From a checkpoint of a small transformer trained on Wikipedia.
Architecture: RMSNorm before each block, rotary positions, no biases in attention or MLP, untied embeddings.
MLP neurons of a small language model. Each row is named by its layer, matrix (down: output weights) and neuron, and shows model dimensions 448-639. Each number is 500 + 50 x the weight over its row's rms, rounded and kept within 0 to 999. Numbers have three digits each. A neuron's up and down rows have the sign that makes its largest values positive.
After each neuron's rows, "fires before" lists the tokens most often just after its 100 highest values on Wikipedia text that the model never trained on.

L2.down1682:493520501511487543526523488578484439443515585464470485556435480624531561504497527415559544558479444423480453545514531461581540565460571564457355496498563543405507532480519436588460556485515503481578522490550451491513552538520463582489472522581599472531571476454395451445521495486397567549448489601459509530542506463444584420509473564406454504450504536486557454407585499485405522575492484531437448498510581581491527588395411391378464494492586428411466478491468548544510488486498497565489486569490523565487548579537541549426481602550544503558468565419395451553495427598481517444
fires before: "s", " of", "ing", "_{"

L8.down1052:448388538505564439415510468461493442563547537514451515388499571512478510541474615500442488502476450665559472502461544515502468443526495437464523507485494502583542472442584520557539373511514537429559529384408576514357550540481558533539551467457438529583447381459519505583454484410580527519484608533529479439456459448620482485533411519441491501506498564434488490393490482489481556505490490422494508554523495522556417453517521504425506629496478483454434579508444548508505500606462486496482536459487416476385478433419528532524498466491499553509544489514477443519463436602449451475
fires before: "\n"

L8.down1445:468531545431463537436404481587527357477493492501461469424526469552482513473510562507524446409432417526549518520404496467540487522537535449490519486488486481593502542480515538558433449569450531488532466535477496558519525438538599529467428377470440499495600503537536547416517442470531474537451493468511453435592390563554535485394639595550533518477560622464435460508444465563393529506454541522492520521443464435482525494382423556484495504474484594492486499536501516503476519574548499492548465496563552520549537545538487551538527445482529560579505463548578519496425488450469529440
fires before: "s"

L8.down1193:540441501419526488600493492519498498532541475467538406580532580578498506588464544504587501547556486559510489496528584545436405485496539460481529522516436542564589430467488453449447515430506513376486546540445496457468480303477497524520450474539464545511458485548563509485516521489573545528456520508403399362497481499554494467562512463509553463567483503530538404441467561476495577421469449559473507492533474496493494473486480501474467531425522461508528505481496524416535454513518586501443464550488513512503484550551313576450438518482470547435536446551498456569435544458532565567
fires before: "6", "8", "7", "9", "5", "4"

L4.down752:469504574520567514463463503505462407568465573528519501527473510486529529494554525507422474493441392439555486467539499568510418424500471513485527517473462527493420489469449477555444467488562509506540517525480485492492539506476461537482468469540381496515584519410522493372503541528640417464517478524545559588474447466341538545515506438510311489506449486474479465436492511547547512541432495529415494481432552418429487487496506498461474592458477524408459524525504459467569470528493454478494435526465500520464440550422496550500544544531490517521537563529519543533438587491430486564
fires before: "s", "ai"

L2.down1125:568395477607631507503507481496588617554444427531464448518540567491534496497631492563584474562515402450536442489455535439570431498555521445576558484473379469529591514500549550449501472512544475426461564431540595495494569486522591565558484517533590527444484505485474488412528434450453473460577483465415585559485573530484525547475469442524479486567540466523398490550484567493558555443551481550477365634505542437445594477505494507541469435380414522474599489477523495536481453543564603654511542457531560553463500562504432476468492441437500510492483479402517486518401508513515472478
fires before: " |", ".", "%", "6"

L8.down1625:486607557491384564477475406502436452452554556550558528554471375476525496493532586531450470448568569531543456518517554516495562365399492548504503560521456548548451520494443484510495492472465502497547422459520483467435511545541487481454514557509553518574484465637539557470519445494622494500496546535473491514447507553515473460433421447515483492414466562411566502491471475459427515503537409507541587468482450484417537467491437485524520479403474448507426496560424455508472448511486477536472547552484465506544502477469485463575585511555633502483561530424582456498538462525570503556
fires before: "\n"

L2.down431:513419469524504471543433511514530502470498518471510520498449504466474530498465418485516458407456455554530536492441494539511530601501474453510547514446551497445546528573512563505394536442466418545603470536540445522392470501582464502556426467420508495580427497597505510511452603541498456503447492455555511585507533515551511548549443454528686518470443518532378522560502540445441444536486488526566513412614406528526487521496464526466509460471530472548521501544591532591545560530491540617516570466486552561537514494508531502516477455526437531440538572523509491529470528589518507513
fires before: "\n", "---|---|---|---|", "s", "ner"

L4.down1124:552546489434524368491477524559527486488433470433393562442548407547544390468487536421430532582482384527459506545456562552486594453485501495479473479469538509469421409455434580438460476421467534492549460482589512497432519499556491576492399492429497500471456577477500514478510478605540470469532589458498505529504440528573412437566449611454501492510485496407502499412507607553450507424525477458526534511463445624424479470456475484461420477534569501458458503442507493572483488510438516463445526528541493477519396447489530488582475482566536513452440484441567455511513442543451497504
fires before: "\n", " |"

L2.down983:392524461533539566465472500464563561461584644572489530464524588574498476508575520584441536548582390478425539488600504539552516414515453462480481446511559422531507467498477460482523453507453529480604467479517399583523459552501529438539517368480518422502520499555449516427503528442512559558527445501485476457532540506522499481494408605530476471533550550495462640486367475565444566496528544424487501453519552533426482560466513473506512515507535449568438438484542483484494476518565421532493470435540401426450431461482452537428519522446452539621428511494470496442508487538498499535
fires before: " ", ",", " to", " of", " with", "."

L8.down1520:532580518458437534478450470528479563483461569514498459485473566467509444504531529520489509445581629463506500535466570409525465452500542546484411397459509500531462481433550478461528550468425442603479482455499541551449529444587478555421511518573542636544528436507468507517527407443656515503369486498451578446475542483516539469546392517491559448455539519602520440487450502552477468527439551483493450504520456492522488560477565477542498492521529436482472489427556416583462549552453457407547543426485493425490510503491575485524469518432554448493519498525490390456564561588519417518
fires before: "\n", " "

L2.down62:481527581437500484504496499469413523460585508470497488405506608487540428549537516469447557455472543486465518566473568506478523544536531460505523441424492513498479446552570450555505606377495498525454407494582596578423494556541543517483551494488495519429448443500441473452410451437506519449443394571643547516541509528580495538504487519524577505461475518499487504435481638498458520499526468562545458430514450542566436576507455564468382449575485456549460564549452526573512545466497448565493433536494506518480484443439500475443402605484479491491487538541490412496411433546496490518
fires before: "\n", "---|---|---|---|"

L4.down551:430430541526527587489504513479528588490498464528579398471505403426468454416601549491410569488519540558518439430540458428554456523552529481384560415456489467528541454494463503383516429454475465429508506520490467591566540408439434504425556488462539487528409535500562542468409465592467522481546576492495537520427559516577471602513551424478539558481521469450450437525557491504508543469589565488453504506503473499471546525622501456489452512593510481446445432451541450607564497554510447457488541505560454513555563502506441502470467544488537544425557497506485438580459558413468538431
fires before: ",", ".", " and", "===", "s"

L8.down970:444500504522530388561394561470568468425467412531594512505561537483547524542552564566524521471553425447498555576485507462466539512423527446477498467503442459509505595483575548404555440482493530493494562473492471418504410420508519554509525538457485446543513513525503447530495537532450516432494528540476508485460505432494404502541481631536519478479428465500482514413585521518466486507445515535484506479470542464453460459548474610525620449473463543519484516450483459492457442553384560435540497486469483493513538525451488628547607467461479558421465539620375396459524495447399506538
fires before: "9", ",", "8", " "

L4.down583:517534518476513565410457492531523633535574477563488515424535496363474471519474556483444506460500553541404530520342545509453553540413470535409500468510550522521490564425516511433570527439514469569471485531500484489516508464487481508523487545447429478513401449507442459610452421504594539506494522444452606460539454472548504468477504496487494519402536480514589426365578472524476430567524525446465524472454551530547455480515513422406483540558402438519534448436548500563485489505530440473486497506512421460427550473491487455497371529458632489468454463546573496551499493574454497443
fires before: "\n", "-"

L2.down1231:519530485469594484488431556517462434454519550506551477437584458500479521475530575514522509419455466540546514542540620552431503542561438467589490508459473594560489565484448494483573417512552505538485540514451489553530488511526612512533564532518528475490463482502431501623449482554561547548523505405487523486558435610527481450498546474537571450534525509473462436463541528462586564479507575490514488511530471498492565527454461552560413565472527534495543378518495557474506517489488592523484494639445476490521508534401437411481423481425450527455475537425528527449467593545467562471
fires before: "0", "6", "7", ",", "3"

L8.down685:598456490548560468447525550514494448494597476485437557461510509548573576486459546485524485472499403487432507529445556487500609467484465569432531516526575516548476510534498454437526433481536406518434434500517443507505467442533519541520421539425496431508526488529431512518406499523508513456424552475517461478429514563534479388458521512518449558478446492497550564500552483431472420474483596558476425541540495510434509572525526470513469479449519512467460502523481498473372483471513501476507552439542506552495537552485437483414512426465601553537458444418497556573439537564362524487
fires before: "\n"

L2.down280:551554487473444509472480502504443561476497453482545515524541577519465469588597530501540505460451562506524637536460530535458553507450391470563512567434493564508544530539566500399439549596458435504514500444453450462404540561486425543562463523484430566478536510514477482451619556583359550482451570466415505477483468491540465524530622544410546435443652529508485487539556558530589474582585471488529389648457587478472519558566419499515472461563501510477483443570451443502555509447424571482468482496457446584544417389427447475448466615481514531420499538595492531563483534544500468513
fires before: " ", "s", " ("

L8.down193:479451474467408384462492562579536466429562496566574474450466456513521546541542537522549495580521495458456543488432473486421488501501528538499379367526440473497491454504454452445529641457483541538490531534503488454531520530552558493492527422479544463393499516480525612567493482424548465490488602555534511363492518522518573520534539612422554510434509427530548474502458555575490488476479540460460414504519533455486540520483495476545525510564518532518479522495679488425474538571518483534467520522531559466563466567475476563552528371502488514525446568610472456514543531495491456499
fires before: " ", " the"

L4.down1662:488429567517508529458439522523515490491460504470590430519480488513499512468493510449539605543416496525539491525444532464520603466489564450437587510524490437600425445496514460474452525485561536493461446461592427501497463517530523482510490507501523552535632504484643490620523512420518516534456424518463432505498391455442516528502474430497427538543487522500535550492541469555458572530549527572613490456452523568450460465493551575485484495575613555598501527594549540495441518512532462452516519404574510510481517537552506548435512537519449487588508469532449496459397474488519448483
fires before: " to", "ing", "ed"

L8.down1076:563519561477444618535511598549491423522577461555499436510589470585595478464511553452449497572508534418508509491400515518482558386490512455558506557504475448523523476516512531462445457514498576427452441443461513588478478508518567520487453446426480481451400464477514459503496648512636565483470449416499459541418510516444499483383447583540492487469438522494629536515390488564479565457472466472468497527500514562548501542446456595428504544482475499538523557589493562558464512509438440575498548459467516461418547522489565471517499527541475458464464496536621483500567503517432568495
fires before: "\n", " ", "---|---|---|---|", ")", " the", "q"

L8.down232:488535439509432551510494484511492658515495498498538517476482483506509467563501563477473540540497552530427446532442469473426531469462532539476483545524545513515400570507502482460519553515466541524454519494509458358595514508488469474505494578458418537489447470421537513540446499537583491521378519464491551482566488446507576472530546496531500473443504441438525419472508518541509488460485499504514568470442479535457483530462527418399517506429451460500498539469531460598525512465475455496470456462493459479448587487506444487533443554462610509473521517497554535540515483495462495394
fires before: "\n"

L2.down941:524498537479365547528516492503529470484587369516455532541462475479518623499492533431438418549485421589483511413449529587491511494532596487470486547505523457438492563559515511552521462458513525478480464442472396480454506482543544479473538471434479458459417535555482446500633479559471516478484473442463420520501488599516573475518504615529392438539501524480457506471479438454474501528451461474567458437485452436582540506348425518465524458604398504528578492503417584505578532533462493476432491428492435506508430540492473562481479453410550515552520495559506516441514516457409474483
fires before: " |", " (", ")", " ", ":", "s"

L4.down62:556538575427501486481525556511420503446544482526456487466518521516498599490468493485532492458418529439578501500474552543561563549521570446477451441488467506530497512451560566414515433495524494558549502446485497572447562505453438399553486513492463492530594523459467582599357494429492430488473473451470376475416542532446470551533549490458548522616421514510586517498539501443591448561501516407477526430566571529494514543478509520568538439513487579512457483480548537559439370472508513524380557495530561502517528526539542501477437574542479534540503562471601495428451494473529534343
fires before: ".", ",", " on", " (", " of", " to"

L8.down1606:574416454471554470539525612569526483582489586507538468512523407503530520499493491521460449464639531589565527481490475534546549515489465500542549475393487474384443563506528422527440473563471575596531496474534451525465503490549536540503563533441549539484473553449412501442492397558475469534451544480521507605533542598459485441542404590457472512593502532618494454596464501476474539433459412502447522537391499499525490451436498456437509527497450543538346448515460552490493471467480454518489575433493496447498522623576556512427497557483500528481447465497494507512511464444557535517
fires before: "s", "\n", "heim", " of", "t"

L2.down1453:479429496481537466505487503429490621476474529507627478470559528533560500457461503459440530452470492480531521532484495571521484498493571546482342527523473500454483545568516526600477508514441491492632442492509536461470519478553444519548498510518562555481507540553420503498537497563413465498426518536504489506465468544507513573573496550467481458524412524520485537501385518437446466500527465511536445424645508530501572530495510399527458473491473540443487519490509473563517420441505475378511544516546546426514451514534519499482522545488459453567407533410526488509500525416527516535
fires before: "s", " of", "ed", "ki", "w"

L4.down1381:502471529477562430543499495473449520514502462389454597553574452468406508511450474479548429450444482508562509543490580464414530469485542462537512563491530547426460526524402557511501546409471546453517435537572476501436455461567447498442466504434411523390493568479425471533502474513495415501466457545554530499562535553475478511494555520510545484559456553447518321451518461569521548514414505634449448479567496411457521471576458536588413541516488544475483389485514532615377527554566514523531495446541600454455430506611505485531541526547513468553434461524476414565484564547461413541
fires before: "\n", "---|---|---|---|", "es", "s", " ("

L2.down870:479479570438518512474489410579523505505472381486473506412504480495422512429500550462459526491548573568530485505510455462481552576494501460447450424457517533390595473517442574457460477606491480483476452394515423461563446511617537549400421543557471532510487532528489469402481452512578512640395562514576543503496514447474576483530572507516506488446476551493454517436487439465493456514484474506475476547472458452417558463564465512482430540436529487486487520519485459549474542566502546508507504535521544462354525517412533448488515473448491510453565526502438529530502568464405516528
fires before: "2", "j", "5", "3", "4", " "

L8.down38:551508482488490449473546511528536523522554475487464561452511529501523598480507497429536518546504447530570559428428440460594544524514451463448485517546574472466566475588580566451519475483525483433424498517479512452518525473561542455501467450449522524512581548480533391497447486527505584458522526392496489530532476483444502486503588524502439421443570478587456507470477458464508369463507478441509493516459567510495462558491443478549420475531487501477568520413565479521509391472527577474439471548489512508505473511499522509428542447439436428483503506540423586586528481477475561509
fires before: "\n"

L8.down35:444436540507506501613406396576473541513509555501554528527456482503470379588490457512459513557482397486447568539513519491648508441423509450482446523508436541474464564523495553534543544458530518474453454520468572496460508381489522528512537548422502516484498564508519509494482512428457499588450503433530454529474452458536477432470414533475440478499508496478473450513458507509464464441633447457503484498476449565465528495511424481474497550460568466485508571519465456466514496489472497514474425455443536520457540474528511437526574454485473600536487525460497477564543503517458600556
fires before: "\n", "″", "W", "s", "---|---|---|---|"

L8.down1414:511600516450473569489524504493455632538485539617517488481485575527470500560522573457511484487528565519529467567429567560465550534524498486521482481467494566465474525528450399457520504487471498541522498500516524461547497503432447491479503479451478546526538444493503485549485412540591487511353439564410535474515479485570549470485536541432526433467450489457495462508544517563509476501555474479492543467451474515484476610509506366510522434456485468526540536544525503558459519453554428449459472527442498478461520463510485525483395507523551487461497518496559500538590448541446481413
fires before: "\n"

L2.down1342:601503466489476447501481553459494573472413479588600435400554585519593537496474482560370518515564404399439606500452469513509594602500425503464525550525482589474512445481554494516457529579482462533511472538501507525462484575561447563549503467543512539587463488481500530515536559495486480537442570535488604434464471471427533505449521483586490501497558503443477526476555551515540421471550486435504434560483503556457461496545443508512506520519479570497476504419486604500459558501520532471439441489536616554457466566506354430494509546556449509545453536470516487499463515503616510584
fires before: " "

L8.down1672:551513463479539555505408514482480478534523468566504476525411462517418490531520484508435567451510555514468475437613521431516424533549450497494590506424510508438429469524479526531565524453437449496427605513478439591506451486680529476449539470557411465431477554475456455492551495524514577513561411404491465417520537371572485524504480552446540539451496509496415533507511502526453520575444461598543558448533494510505554576489642509509566505449432395561492502493460439425480501475469496548500510531489452457457485505421486621618498479582502512539481562487515482496490576543500410460
fires before: " as", " for"

L8.down1166:519535397461525556481537503472489497558451485516512466446570509443497484470399473507485470496580556506562562515427427507502475640447479535472468538467520501530484525534535580451482539423530585502558467429409570525509462571528443437474670453507515472532506558463512445493493535506388491385549588501381549483486451539465490511524529579515546513408448480467406415545499472542534478526472565577494566480527446478423520466522492509391498430480528474444490465440559487457512459462482480483526475467495439438380498527548537501502501496470433443537541541454483476493562452515456569520
fires before: "\n", "Track"

L8.down1629:568521516486505454426428526474530560562501595519467467518605420461512413556435488424443589557465381463449533492547562459517508505509558436480492573470508458484531523562402493434465496560520576551480513413456553555462527499394489474512526541478508553479529528504476516577503523433452416573626523375564522556515505570551512553485427568508533559520569521488569520572461508529454511481464476475487468471579524511551413445447553490516513545442433430533479529551571409427497469493550599461580506492488500514482475539521413465478615586562516549489423475498468587485545425613440491608
fires before: " "

L4.down790:544454505532494482425543470454562546499565511527580470468473610483488508604453549507536555522622506485567552512419480422576612446444445404569510528432544605535501501583386496473483481490448637445456541527554525513498555467502482547415500407501461486489489536458394471576540587458514500431558477433599492537538466409532462479470505532450444539492490478478448440452507587536474481535429445534548427522483518448477493574571392474450425515458464423570505555590442505492497526538535531494428481509511607427542551481523528436463507555527589470595474529506492528451553445487540462509
fires before: "\n", "---|---|---|---|", "ha"

L4.down1253:500511399503466548429461529409556582577474475502536440516443593472536502535440407460485474505487556465469479449538470512569470602464479474462599530525478568527496486506447572502549511539480554571423560510503496537605485530562436413458501519482512380501535561480529472466465526474449515522505436471514524458473546457506521509580398540511583519357464501462503536530557549522543426400533450567539488473520560564534417461528536475487542536498498418506480472468445441449396460500605511480431416536526523366463378526536505504534410474413479507498512567502434490534475474528511472459
fires before: " as", " to", " for", ")", " ", " \""

L8.down1313:517421504467583448569518492402416485515664518515583423460508491439575494491608519541461512479507468514476492463560481525480540561500491503474497509518574536554503497565597519494543489470492491465548520402484565505449479509594542510522505562534454559485499512483495584564466543438436578376534602385480473465474461477496357532556474482520508572493469455463557494496517495474453442451502512473454633413493535530459512560548461554467457501516516535450403466431444531471523530541492511529502519475521375442547470496480470507581568474474452491334554502520463468554594561509499529530
fires before: "\n", "|", "-"

L8.down283:424445485457427499545408494466538585579514480548495484592509396476484487513428498472450535544530444496412511522450522492473533538346461426497458529478529505569535478387581446546463497494515475579483595566515505536489482502499509519591519457496547513533484476539529468504501454466409414508454500447519523472446545485481484448541509504432499512542531452406404480537561428454474482523484566493511505551478480480516434428408477511590437451591550471510478494543491499430472445454483482517523535509560428514413411522437460476447486549566424484502438509470460511511517506533463434536
fires before: "\n"

L2.down1407:450479515466603518515520438468594597485473565496474506449615572464560476527554483491446434515493487501457463471599596508504545541544452523536504542518536426529568448547466494455564411504519516407561482469537554482515496509484480485552561527460434453507484532461489463501543379543516420501554536458536436502404532567496454582605465550591497454514502427496431464472510575598510554504555488349458504518487593487516493455632555457590523513490585488457446438546482537499435506445525481511436581509505514456482490471512574460472565567487455631490491503449517536440461541579466386501
fires before: " ", ",", "."

L2.down772:483507468429541614504495557469546487470457439452590521550333592487470492499525577534546422522499486487484512477497465492555552583511584531521544446469496512399486540523477478484508546465534566515492480457484534458510596411471501531548442488448630601559516476537522466456611479516442494519523400541487538517556402558498607551464398514512592545534501505564502584515469475495590435460588514499543480561465487504556578531554503525561493437446473352510491484438503431550507472479502468449421496397423503396505549555488454492457504465567551472477500487469515460543495565469474636438
fires before: "s", " of", ";", ")", " (", " download"

L8.down524:560461400548547460401460532451505442530564491562552527567413610524494482501548566462503573482498465504478450508464568472475567517452550420557490553534471483445574467557500558545460468388514501480470520489492455523572521499463432507479498483374524554478428633533531553582458569496501558514542562515536473421499468459514509510520518443432636588502496515496484495526529481491520506418530471500446503403480541535433510463481449490506511438513439457520482493464459568484516459491458319506448456590578518642529506552493444531499445463462490653437615439467516457513394488516588570478
fires before: "\n", "-", " |"

L8.down895:472431458523475530349493460448525528483550415476527448480452575520495483449482474550530587512507491522500509508516484489458577481493469525521455558387494509486581510586487505541662486551467457398466519459529524477458529533473519616361546541530440318536576495521521499453484478415500504585549513427332429488493514522434580507421556464474435577511574564461479457526538495513550613545444516503460493572472535560548522445437562544550614533501487454524405424544442496473371537544468570473578419496490471485551536531476522519435504497595467469513530468551508468507383515582552529448
fires before: ".", " |", ",", ":", "″"

L8.down1651:538448460470520528464517530540554510523503530518552484506478541396516529452486547533446525465524483503508561446459595560479560423464563438457489483446513509591458484478394514455410493449506470569525500483552424453555639446527584419447472505483439402455502460501581542554505547434551590479498461555449427458554465542539523524592517501594430547418443519544535418547523499512474411523431606478495480401572555507502467457525424448538501540531430440494427474500535486466495519465471442480434483444523574558540469523504507574431624493520428438590506512478483460467510544514517531499
fires before: "\n"

L2.down238:521506455563546460574412510490548566402521549456511526548435505511549469499488520503526633575514460510502591531448584473506484434415527513482527521502441452485490442490534545485421591516434479571497421486490526487491478555496533569534509460553415496383503502528358484514493509404436568482460466438498505526487496487493526498420549577457414473489400581525461441586591510492407489498504496426508514538565437515543502441481483499542584406505433529544440437486565488457346460482467469505475436605484517611503448532530463477518605499496537470543500471502502511461533495456497513563
fires before: " "

L4.down1083:533585571525560540458525543406527527503539499468433441545463548498464578528509620462494550493529452438454600440460459599515454470435497437407501457493554542496540403452626563382441600533561448501468488474517536514527460450531453536546452603496505520490491506503614488511534558512527511555410521471504526587481576427517500502573496546621504595540462460496383508589483526486463555421425521474486434584571381510466484424419605447530469540540489623412539485490518550517430445563500559444528481510483473408485435499494519514517492582587531526528477435511499448500496475484615480500
fires before: " the", " his", "ing", " a", " ", " this"

L4.down1318:508410395577510574519533584574538482459503566572416446492512514446530448485577602415473496477536551463534502453486535501545595461486533533497537467534549419549541547569432496544554418514506465484538510494571446592426486435573485480465448461500497510475450389506450490512510408513504524500563407526386543474519481468463524450518486423409449569565509559490478612522619510590453586441544531496507403537478572548508439540576549596456492413560509499462468454457481499464535457495521623387454475410572514515536549605432481547410574479535481520509466407502504556511583522463476394620
fires before: " to", " of", ",", "s", " in"

L8.down218:511529474564473536533504427514545612448576482465484557482455506544455561595466501527506542512542463456509457457478510483424535435520465394430519591428502544507503512613498568449537557465436485422479515459404456563557447481388472536545539494370460478512480452614470380511510426464464493588482495435530494567431464469465526494435576493425452519525460456589536562485483437534419448501476518530537589447515468545500519494382493591432463487477595582461448489513541539555485466500511513507496522465580543526542476445490513501407543461560447526496438556550518493486544458533522579524
fires before: "\n"

L8.down1626:506477581499489425528481484477431445475549495615470510524425508524499467416470621535469429445486478488508523606426513468455493468543463533550575495589424567468484569518543495496400544456465463492539539577538513587502452487566481420620523582583485456504468393436560593551508495473524517524534562428489434510467559560527435457502464574470588581532467529521454474498548496497484492532481582448544521494488391478499483479456489495531428446530538469498490380532549517475582533563461582480509462455571528471431477466548494465412513490514520485484442493346426508562444469582466415506
fires before: ",", ".", " and", "\n", " "

L8.down108:440487561534406550508420481541506539504559588573486584487476518518529558527527526513388476520420405493421476458483609491485439471449486400457418533510453549508404651504569517459518567485560427540457481549538479537489462500469483540455499510458483543525535436577554582416567532550435567505518608415479455492439456534579517517557546549585582492469451497509463509348556406494433461483454502478566437421496468459494549480540503476588520480501473430565420515462510440526553398477524473496509433502552538485455406472501461555477437508483578538395477531590599546552460495487448538488
fires before: "\n"

L8.down148:485543489513534569472458508552511521486537479489426567485507558476432554599506419420474475430474508640491498469459564488519488459462507536473481522527512533485521532495477506445517574454582437549479423446365507526491452468534501415466558528515371415452397442536438450609501475543457508525585495478550558535444406447445411474495527518548561551442515542523531487431441480514477454476531573405530509429570440590563506559557493531537419483555477428435502480417500510500442489525423404502519527518534512410526384470541482507518432437486489526448497491561503497533426493458510453505
fires before: "\n"

L4.down822:530494541520514482478525468492493484567515529528538408567433435522439531568497504474564554479522539473454567433510562557491522605538511483464508473469451365502457503456516574437504494538437617445456416473450462500423490459410487504462422574446527390631433485525541503533433485507385446467608546525468499547510473559579572579468487531391553544524420445522576410469472518541426455458510558490526517511500513514432555476506457423538398581506418493469438463358571484506510468478525474516495542487491544431514544554564509510449554554423533525394541491532506475499446489479496585465
fires before: "\n", " in", "ing", "s", " |"

L4.down794:574461460486553424591479504532513466530474501503510583393603486434402502421535552410532473581497536588561447466491560460511569448486584390474489490477505401590444422560503493394545496488477531506562508473462506417491548438628414564507417516557501487493525569472494465415516431533577503461556561473501549481533395519500415543545488597408478483509434490421587563449494576449418440540471494453448445559527498541504486548449520516478449512468475488403456579529448534497438452522503414493462512506460460394518568490585551448538511498541469406552536455489486491425527468535515587538
fires before: "\n"

L2.down660:429543536463492480495632549500540540520520494474651495644546567532462500445559426523469533408476512561484468489410535551533520522547547510535543440520368471654505515499460550487465619575504541452503474497553462493566446459540416526407499532580514531486474468512599494475449528561598474446642502478402516509517566531579453432572533541411549432553509481519485555539577486528536480419516556560476503489498456491494494504582486517528557525445499456548528417462423498536486433444484521487593563492509582550461555513430569554474530453433605462456507565491496512535416527549532550569
fires before: "0", "6", "7", "4", "8"

L8.down1376:501473542552539461534481528576395592475435524517463555432543427501467583572426407494456581520516460456527551556588519510376506516488474546514508511524470533557496504440530425529536534518503523569411521498575413478517430498555486456479505530498522477513465510551559515591535517502512520530584511547491489529457486446603515521478475557428560535464507566490562480453497483480527567549553540484497574423570524467520462472522501486453443433462523491463517541435494404466492457518490508539560541544589435567510508572499389467479485480479517544444539398483472514516563545532516442527
fires before: "\n"

L8.down559:490418467483554556441485445519573592547559500532523544526468438520504506535401501381507585543474516521518495470490527491539510493488473547444507521421482524405448515510490524427441533509419520551504470430418490505627452467462496470459459448407531519442445459470494491521493474472582430505461569489608457499487522492550595470367485509493497526519553454474529442487503524457577531473528538462437470513470481538453480509501460514543457560415503535489473504513528523562412507551496567517438462477597494422418459563561505438466479534511603424489520415450360588463399490480584439559
fires before: " ", " of", " the"

L4.down453:576548492492488522441470512571388539469473519448436519439472488476512496511423554483576409527531520579478425519441505514497556493543436588443511534483523559547492484477472499519539470559612446525472458494359479483535468402458466495462526483470455489564451435516569501523460398496535578524473519515446534609484441440618501535499530625466568524454450552465540507455477443550527477477473521509515496486472446565499480395527549531505487495540443442530417482509612500474459497571549465583441428503443493459441554400513416541522476558503593519408559507520460523513481537492500504555
fires before: "\n", ",", "-"

L4.down402:457587543503434562487524518541555526630549425468523469544466488511496543451471456433438462516496522461460561418560526522431508527501527464522495517546453515579507490553480495462479466502474444500491496473540541464498504507509522453466574507397543511434500519530605564583579499485417481468460628477398466493582455519452452584512593458507495453524454448516467420558490478517525524515511492471474577498539501453487527531504519490556474457487435462538612590441521560349532478563454632547465500499460504487592466536546500622509429403474459485501589558468387493602434490511561544470
fires before: "-", "\n", "="

L8.down862:509526434562511376480590439546498489459440582432493414574429419480434515374466541415462482613510509460553498484465545489494450408538436464419427465553546530431534500534501461567442511491480512495578476450525469511484434485497503504519458417636515429525460427362488468601561580492466449407521557522483511604496516487587599520388442519476538548531534571521484494531418444475475544483479527501508477463451467504584536485503497442498422493546438499496443449505499442447517527553471485502529506478522501493471502540475528500496482526560517447486533521499544561516513498604461534574
fires before: "\n", " |", " "